MLP neurons of a small language model. Each row is named by its layer, matrix (up: input weights) and neuron, and shows model dimensions 112-175. Each number is 50 + 12 x the weight over its row's rms, rounded and kept within 0 to 99.
After each neuron's rows, "fires after" lists the tokens most often just before its 100 highest values on Wikipedia text that the model never trained on.

L5.up109:53 45 41 38 24 61 38 54 44 37 37 68 40 21 34 78 51 50 43 60 53 67 45 51 50 49 53 51 54 50 42 56 30 66 55 58 48 26 78 40 48 60 43 43 54 38 43 44 58 51 53 54 54 38 41 85 66 53 34 50 50 35 56 42
fires after: "ur", "r", "ul", "ross"

L4.up104:48 58 54 63 56 70 72 43 56 66 49 35 55 57 50 60 70 42 44 61 58 60 54 45 55 55 76 52 63 46 64 70 50 45 56 36 37 59 56 63 55 43 36 44 61 45 47 48 57 50 49 49 63 34 45 39 52 42 74 49 60 42 61 38
fires after: " E", "E", " A", "to", " O"

L8.up190:64 45 58 59 58 48 46 33 56 53 44 40 66 52 51 28 43 42 53 39 74 48 63 64 42 67 64 43 67 36 47 52 52 50 35 31 77 22 38 62 43 62 44 55 54 59 44 53 62 61 50 35 65 43 49 38 55 68 75 56 57 61 46 78
fires after: " ", " N", " C", " P", " f"

L7.up496:64 55 63 43 48 52 43 40 76 41 44 64 41 34 50 48 63 80 41 42 73 44 69 46 65 56 37 45 46 53 74 54 41 71 54 70 41 49 63 46 32 66 24 54 40 54 42 74 17 54 44 52 72 64 41 69 49 31 58 37 45 79 41 66
fires after: ".", " m", ")."

L4.up95:62 56 20 54 39 62 38 44 78 58 65 60 50 58 60 44 33 44 59 42 52 55 76 41 37 39 43 36 37 52 54 31 40 46 44 41 54 43 52 60 40 58 40 67 25 72 38 72 53 27 44 39 38 40 32 57 61 41 68 45 47 68 16 59
fires after: " b", " wh", " am", " Sm", " m", " M"

L5.up57:49 56 41 53 59 33 49 53 55 47 37 48 26 35 56 45 50 50 18 74 55 51 51 47 68 42 38 35 48 45 27 51 46 62 68 50 71 44 58 59 42 48 63 51 45 74 57 63 50 74 30 45 54 44 48 49 58 44 78 71 49 73 47 57
fires after: " G", " b", " B", " g", "B", "-b"

L5.up400:40 25 50 36 26 40 43 68 65 45 44 48 61 44 41 79 72 47 41 47 63 46 33 35 71 44 50 72 34 52 52 70 43 55 25 47 60 25 55 40 43 48 48 43 43 40 62 64 58 53 57 30 61 46 51 66 27 60 36 54 38 46 44 50
fires after: "ir", "er", "ig", "ur", "at", "19"

L5.up193:44 58 61 53 62 49 56 47 41 51 41 67 31 53 55 33 56 57 70 45 55 61 42 61 45 49 45 31 54 55 74 48 56 43 34 49 44 52 58 29 52 56 41 48 71 53 77 72 43 39 36 66 34 33 37 57 35 37 23 40 52 42 44 53
fires after: "on", " M", "an", "il", "m", "a"

L4.up112:41 75 51 59 56 30 68 34 48 35 52 32 33 56 47 34 51 47 54 54 58 48 60 69 39 54 39 53 50 34 49 66 41 32 55 64 64 53 62 63 42 36 31 28 27 70 51 54 50 48 36 69 55 42 43 55 62 61 71 64 54 56 67 54
fires after: " P", " C", " inc", " Rep", " c"

L4.up490:31 55 43 41 68 63 57 31 47 53 28 69 59 63 45 55 55 70 49 67 88 65 50 45 27 59 45 49 54 51 54 30 47 46 44 69 31 45 62 49 49 41 52 40 38 52 56 55 51 42 42 64 46 26 46 43 58 42 71 48 52 48 57 53
fires after: " p", " w", " sp", " c", " comp"

L5.up379:56 58 41 68 39 62 25 70 39 48 57 39 52 27 48 43 47 62 47 66 63 58 33 45 49 55 41 37 56 57 65 41 69 64 72 51 40 58 69 56 44 44 40 54 39 60 47 47 52 17 54 44 46 51 57 29 36 43 40 61 60 62 53 50
fires after: " L", " M", " N"

L5.up723:37 28 56 66 53 36 60 55 34 40 54 62 42 52 50 58 36 43 69 49 54 51 42 54 48 40 55 39 68 55 38 34 37 42 43 32 31 58 44 53 44 59 36 58 36 74 69 70 61 47 62 24 41 66 48 71 42 56 61 72 66 28 58 68
fires after: " ", " c", " the", " C"

L4.up351:62 51 46 19 41 53 67 41 46 58 56 58 53 36 59 47 15 51 44 71 45 70 38 41 27 52 58 41 42 59 52 49 41 20 40 49 65 46 76 51 46 70 47 53 51 48 58 51 16 51 62 71 47 50 63 74 51 26 53 61 37 37 58 52
fires after: " T", " t", " m", " s", "m", "s"

L4.up158:49 40 55 54 40 56 51 38 59 62 36 79 42 28 36 67 54 57 61 54 62 62 40 35 75 60 51 58 52 57 75 31 34 58 60 66 48 54 48 39 44 30 55 56 48 48 25 32 52 25 33 60 56 58 53 67 41 59 48 39 49 39 64 35
fires after: "ol", "il", "r", "pl", "ul", " al"

L9.up465:61 59 76 38 32 39 46 46 38 20 33 46 34 51 32 45 65 55 66 41 57 64 48 68 58 57 50 52 37 38 42 38 59 46 61 62 22 56 25 68 44 55 70 24 58 56 64 42 56 52 50 59 76 46 40 46 66 59 67 48 62 51 52 57
fires after: " |", "|", ";", "-", "ec"

L8.up700:53 58 46 70 74 42 62 72 52 75 29 39 29 66 60 80 62 60 52 56 43 29 16 38 46 56 58 50 48 37 58 41 58 51 63 49 52 41 80 66 42 51 48 48 53 48 43 53 64 55 54 58 77 52 39 49 60 62 47 49 47 40 52 56
fires after: " f", " ft", " t", " (", "/"

L4.up151:48 62 32 44 50 53 42 56 76 66 63 62 57 38 47 34 35 67 53 47 48 63 44 62 62 55 40 43 46 62 63 69 40 25 40 49 43 70 63 60 53 44 38 51 30 52 35 88 47 42 56 56 63 39 52 56 68 54 70 54 42 59 30 46
fires after: " f", " w", " one", " s", " t", " ro"

L4.up750:42 49 72 56 47 44 65 57 54 51 47 43 49 58 50 57 58 49 43 55 63 73 48 39 60 54 52 51 53 44 44 62 44 44 58 42 62 54 60 38 57 60 49 56 40 82 59 56 35 53 39 55 50 48 60 39 41 66 58 58 53 62 31 46
fires after: " B", " b", " M", "B", "-b", " O"

L4.up5:64 41 45 39 43 58 59 61 69 58 43 46 53 50 36 54 52 60 74 59 64 36 66 04 51 52 66 61 32 48 49 49 50 56 54 45 60 36 55 58 53 51 41 63 61 58 47 53 37 35 48 48 30 52 66 63 69 53 52 58 53 61 38 59
fires after: " Le", " r", " rel", "ug", "l", " El"

L5.up172:35 58 68 69 48 33 42 69 42 55 43 57 46 55 51 55 58 34 33 58 31 43 53 55 43 58 48 48 58 77 41 55 69 49 63 58 47 44 51 40 21 58 39 53 66 38 73 49 51 36 49 51 49 45 41 62 47 49 68 22 49 55 54 72
fires after: " P", " t", " M", " Che", " p", " A"

L5.up92:42 57 56 47 43 36 39 49 42 54 52 53 63 57 64 52 46 63 37 33 48 54 59 46 49 51 71 53 52 52 45 54 49 42 31 72 33 61 63 62 35 60 82 47 54 51 44 54 35 41 52 43 56 40 44 61 54 70 50 34 70 57 36 48
fires after: " d", " dis", " D", "en", " f", " m"

L7.up100:42 66 71 68 41 54 49 66 41 68 39 55 35 66 38 70 44 55 43 72 45 51 25 48 52 46 71 37 54 45 45 38 82 52 45 50 61 38 59 28 45 73 43 33 61 37 23 54 53 32 61 64 30 47 45 52 27 62 34 27 58 55 41 54
fires after: " |", "|", " it", " B", " It"

L4.up300:23 45 38 46 55 40 65 56 34 54 36 55 34 38 33 57 48 55 73 84 57 52 56 40 53 32 71 56 46 69 63 47 60 43 52 30 36 57 56 43 57 66 36 41 33 48 48 67 30 46 42 46 46 51 48 48 56 28 58 48 38 58 59 55
fires after: "I", " O", " is", " Mich", " I", "w"

L7.up492:28 59 49 22 41 31 59 59 43 48 43 43 57 32 53 58 38 48 54 55 47 57 36 44 50 60 52 43 37 49 44 64 74 35 51 39 78 26 59 44 46 51 71 60 27 57 46 55 34 46 56 32 54 64 49 36 59 55 63 49 73 46 65 55
fires after: " ", " (", " M", " H", " dis", "-"

L7.up443:53 35 50 57 30 48 41 43 48 34 66 52 47 55 52 53 58 64 33 60 47 61 47 42 60 59 52 46 56 40 52 28 64 39 34 66 52 46 44 18 46 46 47 44 38 55 69 62 59 38 72 56 62 30 27 38 55 59 59 61 51 51 34 43
fires after: " f", " Lab", "ab", "ang", " sp", " mod"

L5.up15:31 36 44 26 31 48 43 22 41 44 44 45 70 61 63 58 43 43 72 60 54 69 38 55 53 64 60 36 51 60 60 32 61 34 41 52 39 45 40 52 66 55 55 39 56 64 61 63 33 33 56 57 41 27 28 49 45 52 53 54 64 67 27 50
fires after: "m", " im", "p", " am", " Em"

L7.up642:59 42 55 60 28 53 65 57 61 53 43 42 41 46 53 50 43 53 38 50 70 43 36 49 65 69 76 44 46 55 46 25 47 55 51 46 71 33 47 35 51 49 35 56 50 38 56 53 59 25 37 61 49 35 50 53 67 63 48 59 41 54 52 49
fires after: " ", " f", " a", "g", "p", " Sup"

L4.up25:45 64 50 47 33 68 55 46 72 43 47 42 66 36 63 62 48 49 71 48 55 48 43 22 70 26 39 62 64 51 52 75 53 52 64 70 50 43 40 69 31 37 56 56 58 77 55 62 35 60 48 33 46 34 40 64 37 55 50 60 40 54 36 46
fires after: " Le", " rel", " and", " He", " who", " L"

L5.up250:45 56 44 57 47 74 37 52 48 36 37 56 44 52 57 40 75 44 30 47 47 50 49 40 53 32 70 36 60 57 52 50 56 35 64 62 44 38 62 42 57 64 58 23 52 52 61 54 34 52 50 51 55 48 45 43 41 53 50 51 41 45 66 59
fires after: " D", " S", " s", " d", " sh"

L4.up510:35 43 56 53 51 32 69 62 49 43 26 49 36 36 51 45 43 59 44 44 62 58 61 54 71 27 34 43 27 40 32 51 35 53 46 68 63 56 63 72 46 58 47 33 52 57 44 41 54 47 52 38 36 52 52 55 69 54 43 32 51 42 61 77
fires after: " C", " c", " f", " F", " W", "C"

L4.up16:49 46 59 61 44 48 64 63 39 57 40 76 41 52 47 55 55 54 38 41 45 34 32 44 38 67 39 67 56 63 59 57 26 57 54 72 47 54 48 50 52 62 38 52 59 62 60 51 34 31 24 45 45 48 60 49 63 47 60 39 72 48 60 43
fires after: " Off", "oc", " M", " re", " m", "ect"

L4.up227:54 61 31 64 42 52 57 58 54 46 64 26 64 33 65 42 53 48 27 56 53 59 44 67 65 58 37 47 44 48 59 55 55 60 64 50 34 66 37 70 60 48 49 47 50 49 40 52 49 28 57 62 47 37 56 43 45 39 30 59 40 64 58 50
fires after: " B", " b", " M", " pro", " j", " K"

L4.up198:37 44 34 65 43 56 38 50 67 42 68 61 41 38 60 40 46 54 25 65 64 52 35 49 43 25 62 43 27 43 40 53 31 49 50 44 54 61 59 48 36 59 50 67 36 62 31 57 34 42 61 45 50 44 72 29 42 62 50 48 64 47 49 46
fires after: " T", " m", " M", " t", "M", " the"

L5.up292:61 64 52 20 30 37 52 54 44 44 51 37 39 45 44 57 44 62 41 40 50 37 37 31 56 40 60 36 51 75 57 46 55 54 45 18 58 42 69 65 64 57 58 36 37 42 58 51 55 58 61 74 58 57 37 60 37 50 53 55 35 49 36 42
fires after: ",", ".", " where", " that"

L5.up366:63 42 62 32 30 75 45 51 55 25 45 55 42 56 36 54 58 62 48 38 59 65 54 51 58 38 45 58 62 53 50 36 36 37 46 40 38 59 51 48 31 48 56 43 61 67 48 44 65 37 27 53 55 44 51 54 74 63 81 41 56 48 69 35
fires after: " comp", " con", " pr", " Comp", "ap"

L4.up308:33 38 41 52 52 61 51 53 45 74 65 76 38 41 54 45 47 55 48 56 51 55 62 30 47 50 31 33 50 50 74 47 66 35 54 42 41 47 52 42 52 47 32 57 65 57 50 54 28 52 60 64 46 35 60 35 57 51 53 44 74 60 18 57
fires after: "ol", " la", " ab", "a", " def", "m"

L5.up441:29 60 51 70 53 36 45 44 47 60 67 58 51 50 31 54 41 54 40 47 50 75 57 66 64 48 43 45 37 48 32 59 41 45 44 38 54 67 58 19 58 71 34 59 56 48 58 57 47 46 61 52 64 47 39 51 39 38 57 52 45 61 34 64
fires after: "at", " M", ":", " T", " t", "as"

L5.up536:80 53 49 49 60 61 43 58 54 59 45 47 42 64 48 44 59 63 37 69 77 36 41 25 57 47 49 33 41 59 42 66 63 55 44 24 52 35 52 60 51 70 43 51 61 40 45 40 21 45 65 59 43 54 61 48 60 66 65 41 53 36 49 53
fires after: " |", " B", " y", "ell", "est", "om"

L5.up178:41 24 45 52 43 51 57 57 58 71 25 27 27 58 09 49 63 55 60 59 34 39 47 41 44 36 32 56 57 57 43 56 40 64 54 33 66 46 44 47 50 61 25 59 55 60 66 51 39 40 63 43 66 55 61 36 48 39 63 38 47 39 41 62
fires after: " W", " F", " T", "ian", " World"

L4.up266:29 57 45 47 35 51 45 49 37 55 50 62 39 35 48 47 63 72 45 63 52 38 36 26 58 49 54 29 59 57 38 54 48 44 78 42 57 49 47 51 39 65 30 56 21 70 50 49 16 52 55 40 32 46 50 62 33 37 39 70 64 50 44 63
fires after: " ", " \"", " un", "-", " (", "D"

L4.up321:49 50 38 66 24 51 29 32 33 74 61 66 67 54 43 50 66 38 50 73 54 67 31 62 46 29 58 48 38 57 74 57 54 39 58 33 61 55 36 38 54 46 26 36 63 51 45 63 38 46 50 72 68 45 43 44 26 46 43 48 43 51 47 69
fires after: "en", "o", "a", " O", " de", " con"

L5.up555:59 49 58 59 65 55 59 53 69 48 54 47 46 78 48 58 49 44 28 64 33 56 59 47 32 42 56 32 64 58 71 50 57 44 47 52 31 56 43 69 39 42 38 58 39 65 55 34 56 64 49 55 58 51 50 41 70 50 63 23 70 35 54 53
fires after: " L", " |", ",", " El", " M", ";"

L7.up391:35 47 37 36 51 54 59 75 54 64 49 23 52 62 54 59 48 62 59 29 50 16 42 50 59 39 35 63 63 57 64 36 48 43 39 37 56 38 48 54 51 38 42 62 40 48 54 50 29 64 46 54 60 44 52 48 34 61 38 64 33 35 58 54
fires after: "20", "19", "ed"

L4.up630:53 47 56 42 21 55 46 59 44 41 45 32 48 63 37 46 34 40 38 62 59 65 34 63 49 27 59 34 37 33 47 57 36 71 57 44 42 62 79 57 48 82 65 40 29 68 43 51 49 46 39 45 55 46 24 44 42 39 43 45 64 27 59 49
fires after: "am", " M", "m", "ac", "M", "N"

L8.up213:47 53 55 41 18 44 52 69 20 43 47 45 35 53 28 57 32 66 46 51 61 50 55 50 35 53 69 45 35 59 36 49 66 67 66 48 36 65 38 50 44 56 49 54 51 56 56 37 50 40 35 50 62 38 34 25 52 56 41 39 62 61 54 54
fires after: ".\n\n", "\n", " d", " ", " L", " N"

L8.up457:59 61 61 38 53 68 43 29 35 61 53 45 54 44 77 47 58 61 42 33 70 59 51 66 59 67 46 47 43 48 73 49 46 63 40 56 52 60 47 61 34 51 44 53 42 48 54 39 33 57 50 64 79 48 27 55 38 29 79 27 48 58 50 59
fires after: " b", " B", " w", " Le"

L4.up99:44 60 28 39 46 48 50 22 73 39 62 44 35 33 46 76 49 56 38 47 51 56 65 55 48 58 51 55 66 53 51 43 44 61 31 22 61 43 41 55 48 36 50 56 50 49 47 64 29 18 29 57 51 58 37 50 37 62 69 58 52 60 44 28
fires after: ".", "og", " that", " ag", "or", "w"

L8.up44:34 43 52 59 41 43 55 73 72 45 44 43 52 46 63 51 52 66 40 71 50 36 39 49 70 45 44 67 48 52 57 56 45 50 41 33 55 56 44 46 32 63 43 48 53 47 39 70 58 39 47 41 70 36 32 40 65 51 50 42 62 47 48 43
fires after: " ", " comp", "qu", "10", " the", " a"

L9.up52:71 36 47 66 50 46 38 61 60 54 48 43 27 37 57 54 65 44 35 58 68 57 33 47 63 60 64 55 35 69 36 46 65 51 60 65 31 41 77 34 38 41 64 56 46 50 55 66 28 61 52 55 73 70 62 38 71 53 65 57 55 71 38 60
fires after: " ", ",", " (", " −", " +", "."

L5.up469:45 37 70 43 62 71 39 64 35 67 66 45 32 54 53 51 74 57 47 47 50 53 26 46 61 69 60 66 63 55 46 50 88 62 46 64 62 30 53 52 50 41 60 69 65 51 36 46 37 40 78 53 50 41 46 59 49 69 47 56 40 37 53 50
fires after: " ", " t", " T", "-", " ("

L5.up606:64 36 58 34 47 61 48 80 64 57 70 38 34 36 70 69 64 68 47 49 45 49 52 30 46 59 40 42 65 54 54 44 36 32 55 41 59 55 28 65 62 47 36 39 32 52 38 53 43 47 49 71 37 31 44 35 63 39 59 59 66 62 38 48
fires after: " Sw", " pr", " cl", " St", " L", " Pr"

L4.up705:43 24 20 65 62 64 45 43 46 41 23 46 50 67 21 90 34 68 70 49 50 34 52 53 72 48 57 26 45 53 40 39 38 57 41 60 48 53 69 33 46 48 27 60 50 43 51 54 38 59 46 37 60 40 63 52 59 54 55 41 61 44 49 51
fires after: " F", "y", "ou", "ro", " Car", " T"

L5.up97:46 49 42 46 62 30 49 44 46 54 36 62 55 44 58 40 52 60 61 68 42 46 32 58 45 39 29 12 58 72 48 37 47 52 52 27 67 33 35 36 28 58 69 26 31 50 46 43 34 55 62 52 58 26 30 63 42 39 54 60 57 61 33 56
fires after: " S", " m", " M", " Al", "S", "em"

L4.up550:48 43 52 34 27 39 78 78 39 32 48 51 49 46 43 41 53 50 40 49 48 55 40 29 54 42 27 51 36 64 66 56 62 35 50 57 66 45 52 68 52 44 63 44 52 77 53 70 26 56 45 41 55 57 35 51 60 65 45 21 80 47 46 64
fires after: " (", ".", "-", " \"", "om", " through"

L5.up85:46 53 33 56 33 61 50 42 53 51 42 48 64 34 37 56 47 51 64 44 41 58 48 54 66 49 40 49 45 62 54 44 42 53 48 42 44 59 45 56 64 56 64 48 41 73 62 69 52 38 40 54 40 47 77 38 40 53 48 31 55 56 53 76
fires after: " D", " p", " P", " d", " K", " He"

L4.up47:37 51 37 68 34 66 59 52 62 50 76 54 32 33 43 44 48 54 29 44 69 55 73 43 60 34 50 37 56 34 32 54 53 36 80 60 46 54 54 40 38 46 45 41 40 68 70 61 36 59 48 29 40 49 74 62 41 35 45 42 45 64 36 45
fires after: " f", " d", " de", " D", " F", " w"

L5.up302:37 57 55 37 64 33 42 76 46 65 33 23 52 49 40 44 63 74 41 44 39 39 55 36 38 44 44 61 51 58 64 55 55 32 52 50 40 43 57 60 42 67 43 41 46 66 45 68 45 56 44 57 68 30 57 58 57 42 58 26 58 58 38 49
fires after: "19", " stud", "pl", "18", "15", "20"

L4.up317:41 40 47 37 59 46 51 50 52 65 74 36 58 59 55 45 64 54 40 72 49 50 50 33 46 55 46 42 56 50 49 42 51 77 44 39 63 46 48 32 39 61 35 60 34 43 42 60 26 82 50 55 62 38 25 45 54 33 55 73 52 69 58 50
fires after: " t", " T", " m", " M"

L4.up100:52 33 72 50 52 60 55 47 73 32 44 63 44 59 42 54 56 50 57 52 45 68 36 38 47 63 68 50 36 45 54 36 67 59 48 56 21 44 61 69 62 51 32 60 49 56 37 54 43 54 45 45 48 35 40 19 67 45 62 32 46 88 69 45
fires after: " L", " b", " B", " sp", " p"

L4.up495:24 42 48 40 65 43 45 28 48 56 43 52 40 56 46 54 43 72 59 50 66 44 35 48 49 42 74 39 51 50 46 30 24 49 53 33 68 60 46 58 65 80 66 56 52 72 68 55 33 66 61 32 51 39 68 18 72 46 72 46 54 47 63 53
fires after: " J", "I", " X", " L", " I"

L4.up439:27 49 55 52 37 56 46 53 59 36 51 50 56 46 37 31 48 50 46 71 45 73 53 57 63 42 81 40 48 74 56 65 56 51 39 57 27 55 50 59 60 62 54 60 58 70 47 47 43 53 35 63 36 54 38 53 52 48 76 62 49 65 46 52
fires after: " D", " V", " d", " v", " P"

L7.up198:35 42 45 54 61 43 45 54 57 50 76 67 25 53 66 50 52 48 27 37 49 65 53 33 60 54 37 54 39 77 57 56 41 50 64 60 51 46 51 48 36 48 54 38 51 69 46 46 38 55 42 34 60 48 42 51 59 48 55 73 41 71 51 38
fires after: " ", " Ab", " B", " p"

L7.up752:31 38 42 58 18 53 50 56 49 49 49 43 55 58 59 55 39 64 53 56 56 50 52 58 64 45 61 65 40 56 64 37 46 51 61 49 36 36 44 55 35 51 27 37 39 29 54 70 57 76 42 65 65 52 25 34 58 52 60 37 61 63 59 57
fires after: " b", " d", " r", " B", " D", " V"

L8.up433:58 71 40 52 44 64 39 61 68 52 42 44 39 50 51 65 62 59 66 45 44 39 46 46 50 61 59 61 51 53 45 23 41 33 84 29 50 32 53 47 49 41 71 44 43 53 52 73 48 40 60 79 63 41 45 49 47 51 65 61 39 65 46 33
fires after: " ", "s", " S", " c", " s", " pro"

L4.up89:54 49 39 59 31 43 32 46 54 69 61 74 59 56 53 43 61 57 56 65 43 64 33 39 51 47 62 33 56 61 41 53 35 37 56 36 56 74 66 27 52 53 48 47 44 32 48 48 48 50 64 74 19 49 34 40 36 74 65 53 45 60 44 55
fires after: "p", "ot", " t", "stru", "os", " pro"

L5.up475:46 35 48 54 47 56 47 58 54 72 51 46 58 58 43 65 68 44 50 52 31 53 51 33 50 47 62 49 58 84 54 40 35 52 72 65 27 39 60 58 53 42 57 59 68 55 61 66 44 65 46 62 43 66 54 37 43 44 41 54 38 55 40 36
fires after: " ", " pro", "ra", " s"

L8.up471:45 51 42 39 45 44 35 74 57 39 43 61 40 53 50 50 46 62 60 50 38 54 48 39 67 48 77 44 51 59 36 65 80 35 55 60 33 68 55 40 48 54 42 72 35 66 60 65 45 53 52 35 46 60 19 42 68 36 77 59 56 52 27 44
fires after: " ", " c", " un", " an", "–"

L8.up751:23 37 57 48 59 70 31 88 51 37 64 62 64 49 58 70 45 42 58 39 74 47 45 53 50 55 46 54 42 64 55 46 56 56 61 58 39 55 61 51 38 41 40 51 39 42 61 56 55 43 47 38 50 43 51 50 62 55 53 26 58 47 56 63
fires after: " |", ",", " L", " C", " c"

L7.up189:45 55 49 55 47 54 67 58 63 28 54 49 42 40 50 65 56 57 52 46 55 44 52 29 28 67 51 54 57 44 47 43 60 38 28 49 59 28 45 48 56 26 48 49 44 47 54 67 49 53 20 64 41 62 58 45 67 33 25 53 35 48 55 52
fires after: ".", " and", ",", "og", "20"

L5.up642:35 57 39 69 61 66 43 45 45 63 43 46 49 40 19 46 46 61 50 63 41 43 53 43 44 41 48 60 39 53 17 46 45 64 38 53 36 56 39 69 57 22 42 57 31 56 53 42 48 44 70 66 56 47 65 25 57 53 21 46 30 23 58 60
fires after: " D", " Y", " X", " Sh", " K", "X"

L5.up712:45 57 54 51 30 61 45 51 38 49 67 57 53 57 44 60 37 52 66 59 54 66 50 49 51 46 69 58 59 65 39 58 57 43 48 34 51 74 36 44 54 80 64 35 82 39 48 48 46 28 41 67 45 58 37 64 61 45 36 56 39 41 47 65
fires after: "p", "m", "r", "h", "C", "ty"

L8.up135:44 43 42 49 63 49 59 40 36 64 52 55 47 34 52 55 46 57 50 48 45 75 46 56 55 60 42 63 45 71 68 72 54 30 41 52 55 20 57 57 48 39 28 55 60 54 34 56 53 65 46 61 71 63 41 37 51 46 63 56 45 53 59 62
fires after: " ", ",", "-"

L4.up394:46 53 37 53 48 37 43 41 53 36 43 25 33 38 43 60 48 63 38 64 48 38 54 45 54 43 71 30 39 43 42 67 56 59 59 60 47 47 37 70 23 50 46 54 70 51 47 44 35 40 73 60 36 70 52 53 62 82 59 21 49 49 34 61
fires after: " F", " f", " e", "E", " T"

L8.up455:24 23 47 58 40 47 68 67 64 62 44 53 32 54 35 47 46 60 56 41 58 51 54 20 48 47 52 45 56 56 40 48 53 29 62 54 27 47 63 51 38 75 43 61 61 43 64 47 25 54 59 64 43 46 28 64 48 25 56 62 40 60 55 45
fires after: " a", "|", " |", "ack"

L9.up126:62 55 50 63 57 53 39 52 24 36 31 62 60 62 41 58 57 55 48 34 60 56 57 63 67 52 59 38 31 56 47 56 60 56 60 52 28 36 51 51 64 47 52 74 36 43 58 57 40 39 58 85 61 42 57 37 35 51 51 44 35 40 45 53
fires after: " |", " d", " de", " l", " L"

L5.up512:44 53 53 63 52 60 38 42 43 58 59 38 33 53 12 55 62 46 55 78 43 34 52 42 74 42 53 28 52 50 63 58 37 29 65 57 38 59 36 69 47 49 37 43 62 58 54 56 48 57 48 43 54 40 41 58 50 65 49 71 51 50 55 60
fires after: " st", " D", "n", " d", "ro", " T"

L4.up274:40 48 45 49 39 41 73 60 67 71 47 63 72 63 48 56 47 49 41 49 56 58 43 27 51 70 67 50 37 65 68 54 39 60 60 34 57 59 52 61 53 52 63 48 42 57 65 44 39 54 48 67 50 36 64 55 60 40 42 31 60 45 53 46
fires after: "ate", " M", "id", "our", " m", "al"

L4.up634:46 33 66 41 62 24 43 48 45 37 60 56 39 66 38 62 70 51 46 73 55 56 45 68 42 60 53 36 55 40 68 46 50 59 43 50 27 55 52 55 35 79 56 39 40 63 40 41 43 53 45 49 35 39 60 44 66 56 57 24 54 70 50 49
fires after: " M", " m", " J", " D", " d", " L"

L4.up541:54 54 41 52 41 44 54 55 36 49 79 52 34 60 42 45 47 63 52 62 45 60 39 62 36 53 61 24 51 57 60 63 58 51 78 51 53 57 58 70 42 52 70 57 42 52 33 68 54 46 29 48 57 37 56 31 46 41 40 36 58 53 46 73
fires after: " D", " d", " p", " r"

L4.up454:49 60 44 61 67 57 43 52 54 64 64 46 53 46 50 71 51 38 55 54 58 61 36 42 73 49 42 41 52 37 74 44 47 52 32 45 41 42 53 44 64 41 19 65 44 48 35 56 37 33 45 54 38 68 56 78 39 36 49 42 47 56 61 49
fires after: "h", "m", "s", "im", " Wh"